Weights of a small transformer language model: learned and rotary positions, biases.
MLP neurons of a small language model. Each row is named by its layer, matrix (down: output weights) and neuron, and shows model dimensions 144-239. Each number is 500 + 25 x the weight over its row's rms, rounded and kept within 0 to 999. Numbers have three digits each.
A block is one neuron, or neurons of one layer that tend to fire together. After each block is what it responds to, as a language model described it from the Wikipedia text at the highest values.

L6.down245:453482504500483514506550524475510487530499504516479499510506484566519497488530509509505500515480484484471519503483485532481508469509504485489475531479498508511479510521461498487498463470508497517505498528518495481522484512513543516490481484494507530504529566499507544516519460473469553474
L6.down901:509494531519485517507491563506490516481486502480462514502463523446491489483467509485530524498488461499482500489529480498521513476499475515486487509479507455507479511495511461509446495475513492520511457492496492528500492474502484502567488521496498482485495522501511506493517554545502501478
Responds to: Institutional name continuations

L6.down788:507488475515533488515519560511495536523455501457562518489523494534527509507494515496563463518469537499516528461468534546539494513515500527480475500519503490516510524454521518497478518511515472519524538482517453504491485532470541478496517511479460518529561516531530467433518499471476542501
L6.down2991:500492483538518517497508521505516549536484458471499499475480522501495511533518491480513475466530532512511501495466533483523490445474492484528497506483522500521486520514476482519524523465538504538461495490503479529458505488490499499443492521486464541555473530528548517480511453441485527450
Responds to: Coordinator inside modifier pairs

L2.down313:483491492497486441532487529537478481471487462539500516486489518567545505500497501482476508502490479507517486513497536521497493481508472462532449515516499549509490479479515496492517506476539478502500495463459524515515509461451528521495501497517508502502536515501549508492483509500506502486
L2.down430:536478446511517493520517494490542513462478459512514519488517498493505495532505521491482530465454502483516456523495498521494488487492499493492514525506494507493497500500555495495526521491540473474500535501510458542480481516466497478495507465497507470499534550446498532513524527525504465495
L2.down932:510495466442483487503483489493527543492523481530509514529506547522492550530513518490535501516490477505514482489519478533529459511562497455527499523513492501507457487490502492491503466503485485494496552524490491495492486454469493499529518479531511506540522494485507493526489520551471486489
L2.down2959:511472505496481448462487511493504538470508493509515563518473488502496537531519529496512533477469476482505513519513456487516465521571473479536487500496483510478456464504480500529443469516489495537497523525494488521469492522493506514483471539495551486539489536515432481497482509515493520479
Responds to: Abstract noun endings

L3.down202:500497517509516528499525442476491509476466507519545496534460494466523532519499497487526523494428504495494472481519487516560467494469502481486516513483479504507466513498515504427525497543458473507521515540464504491534510482499451523513488563501494472470475502494512484499525512489476490525
L3.down269:481496501520533473501525501448495548473510470505533556554514490470486520508497514499556484513488464506520503493478488539523506503488558500517474553480491488527525545490495512453515548528516496522514507506526482489505520492489501518511541523473505525510526504495535477498523462510518537473
L3.down1545:478510513491510496453523482522515482486491491486504529525504528487494462526518490498544478452501539499544509479476525513481528471500519512509473514493507513529450518452468535472498547480534477508533455487480488508481524521498486490530527525501517490508510503481479501494527480466488513535
L3.down1746:530503523485519479509519498512490519446499460513517567534497507489492522510494508528521486507515493518537507470503493538488482501479492492473499545464529505497481515499478526432502519485511494464509475483480505464510489447499472475521492511475499520531504496513491555519505466465495492541
L3.down1912:484500515481510525497491545502527560492504498502464490523500494463503555486498491519512503525478501562492489507491527557490480488500502515493514477517498524482489492440507517471480526496506489525494480477498459489487494481470503520497519529533486489485462483518523483505521530487545504475
L3.down2218:522478512463499532552461532511530528450453491474536534510508448553509509470492510527524475510470498490553471475462506534520489499545530520525456489517482517515497495482496527495461482515519521495539495468488536457513484476503471497511520483550485466494486529496521519542525538493478526551
L3.down2429:499490488515460514512521519505498518493500523505510521510470527540489507496528518512529460517531539478524460550511527512474498475529468501519472499478544511544493496496489468501498512480531511520467496469477475473517511515470525452457476513524499499516519491523507505506509528544492530516
L3.down2815:465443507501533528467508467463514524462472476499511529505486495539527488467506476512533499518501503493523529498482461548521492503475503490525487534468489529546518494430505536466490487512524463521509526514509475485497484485472469540498526467484497535469515443504487460452516512524497508448
Responds to: Coordinating conjunction after nouns

L3.down127:509468510502509513527509499443467527510509484463512500512509470476469525506527478454553533487519507486491474560513503484496521479495557503453516481478490516530516470493495506484498454499520489511468498511520514498525501482487468517495548531514471485422515497518529474487546487484476482535
L3.down211:497458540515511518481505450486501525519464471465481490545487503509476467539550511474516542493526494462502501526512504488512526504470485539510460489543513478531490464506467487523504519487534528494537529520514536531509506457488478544509517505462455497487496508502520473491553502471516512501
L3.down361:512457489516519516507495478480449508515471507494518493475515517506479525500542460481509501502505499484516480495570502526506503493494522473502538478497459511524455483503487524476496538499501496531516517501486472475508488522466514513503510489472428461438513494492478479531497446495529496536
L3.down407:518524530490486533483470506522480496486512521473504515479533522487493482476510511515494492471518498475455521459535499511528512537492525520496477533527503526502490524490530458509510479488489494465504510473468497502471490525490505527471511479442520527505456468520514509490498522502429528505
L3.down618:507530527468469516505480481486477500494504490511489496486492527521470483482507489521497545511482477478548489526518523448521531502461499446493500487530456484550483532508525446541524502514483472496508506489498539504509495537487497525449537430543506500455523457504529504526481498509493457500
L3.down1076:495475469523505525509501492476489456469468473456488464510534504512478531518510491469504501502527488506485471442456515488502488486524508527511512542443504490491525476576524475544486522560467514499507511496490510501497449487457492526487518515472501496540482489486475462496513480495514499503
L3.down2601:492530513505509523498504460494536469516461465500506512492465504482511523491520488558519523502525493555500523482477527492473513506513542471504506524513440518491494546550499514479522516480546559534508498487499471471532446547502499482497510502496476530516515499524489499533461448525437473496
L3.down2933:521489544490506479490490496504457472533470538489518500485535542528503498497509525523455514535509514488468453512503497542496509484471526464506475503470432499515494461494490545513532478479462540488506485541488486471539542553474509501575539478502500480459463467481515499508497453503502496495
Responds to: Main verb after subject

L2.down370:497499500487439528527478511511450536499486512481518497544511491500492530459517465529505511537515519531521522470477494503478483519524492491486494510459479487506471480450470494503477484497507523502504458483509478481498502491511518513475524518499495533496483506521494499492536521528499497468
L2.down609:507481515526459501498477499483517545504502472499491544523554531527508524484528513476506513519529494511506482487463493518511512511487484492489490482479484506471497501472488503520515478500546527521488471526516495495493506506508512515508501504495508503511524500501504490531515517505499519477
L2.down1010:517502486507490482490533484529506541473457451482515506517477521472462516478513521502472487511499511518510491486497489560553486486498507488466489483494522479470482519459509525501507514509483512537527462482496509529518523494469515533502505500516538471511463495503478473502497490510472496461
L2.down1900:509530508548493459530469507467511506528541503485529539520536524516533552514489480494491506497560506505500467504489499525518467491499504490485466487469480555471470475527489487500479458485481477532509440519486535506493481519514502503514460510496499466477511509495508536486535514494498463513
Responds to: Conjunction "and"

L2.down1004:503500538493486520470488537517518542503466451497481522492493522437542500448507454481476530489476480481519534485463495477503497569474480462499506452490494495487474473478541527523462466505510474500539467485455505503488509499479487509489462502492510518486511499489518518530472530530511535529
L2.down1214:530508467469539512513484533525523495544536503505493512527500500475533464479547478475530518508520516502482479504524482513513498524463511503508543516546478488526444458546500524494502514492506485514495471476485513536456456507463518489502458474527511467515496487526508490527509523520523519515
L2.down1469:485495491480497545491453549553486494485441427485494532528482500515474496491506516523508530489481480507484500505544525534493464551460461473531487510513531528522490513472531522497495515551478477500501490509486491502538488535455486480482545502504558512493508494490479503471511443493491517528
L2.down2069:502545558515534472460508459524513512508525481501492503483510469520482507501521515506498504498528450468517508485500483503549510503491493487518456480464494513520513516480533492510540441475484487530528481493488476481489537477487511499471511490474503497487525531478474514539517504493523516475
Responds to: Clause-opening pronouns and complementizers

L2.down123:503507509480455521460535512497459449502484517520420487483507516470475514493487542491493541516529491506490496498535504494506535463462483507492531463502446496476469499511498509570513465501491521481474511482511492480457508494485508556463501476523552484480544509517492509513523473453498504478
L2.down1632:494451512508515470531535504500479498498427475486521495464449500456490497525495537496509474483493479493514520463533499455538473538488485496507500495468486537516502515530474463488463515532486516518505514494485521502495503501477520509539528451479484494510487510520543512460495496498530532524
L2.down1690:509505471486476548519525509511465518494505482489494504511479510489472481478486465493485483479484503476501532452479542487503479492504513468452452472478481505510487527493473493469512494512493549509457497525484512491509518526489483522476511528486501500495521517536489502500510513545447490510
L2.down2706:504488514540470521459445499529508503523511515517478508497479491480494528476486526523496485485478541503531535488505511459510515464509504454523488479528505513523501551461511531533509539492503478474509462460496473532506497500451505531511554473521470515472505479518493510511510499470491447524
Responds to: Main-clause action verbs

L6.down455:471478481546479493496429524505526473499474489533517515493547502487480534509480504467518470519481541539489524493525480557524457509511486494524504497495512492540516503530523486487516541481534489498502500490446453500481500485474497478473475510512470491492476451528527493522527512495476508503
L6.down800:478453519493531492457520548568536516524474493503508530469508477492491499469478502500511533505501504485478520478487508521516512484468472486508482500508557484524478499489487586479524480513498475522489486469489495484507496503472493472486503526498492560530489516527480530540467517506520478485
Responds to: Clause-initial subject pronouns

L6.down608:512493530465477493481503506496490501506514499525531481492506483501485513486473481485515482498504444500455514501495507528497484519482511502503504521458533532507515537506446462446464491450485473481506549480513520511511493499496555522488498464496552503476504488513530465541531462523491523512
L6.down1962:467534487495468492479511489501500420485525492473482485499474470507473478478466544500511487477464499454457529511516497474473497484526495511538491506471483512509494494474512484509454533480491490490490511508493518485516501477510493514483505528456569500464530507473522501489512467491505484539
Responds to: Transitive verb after subject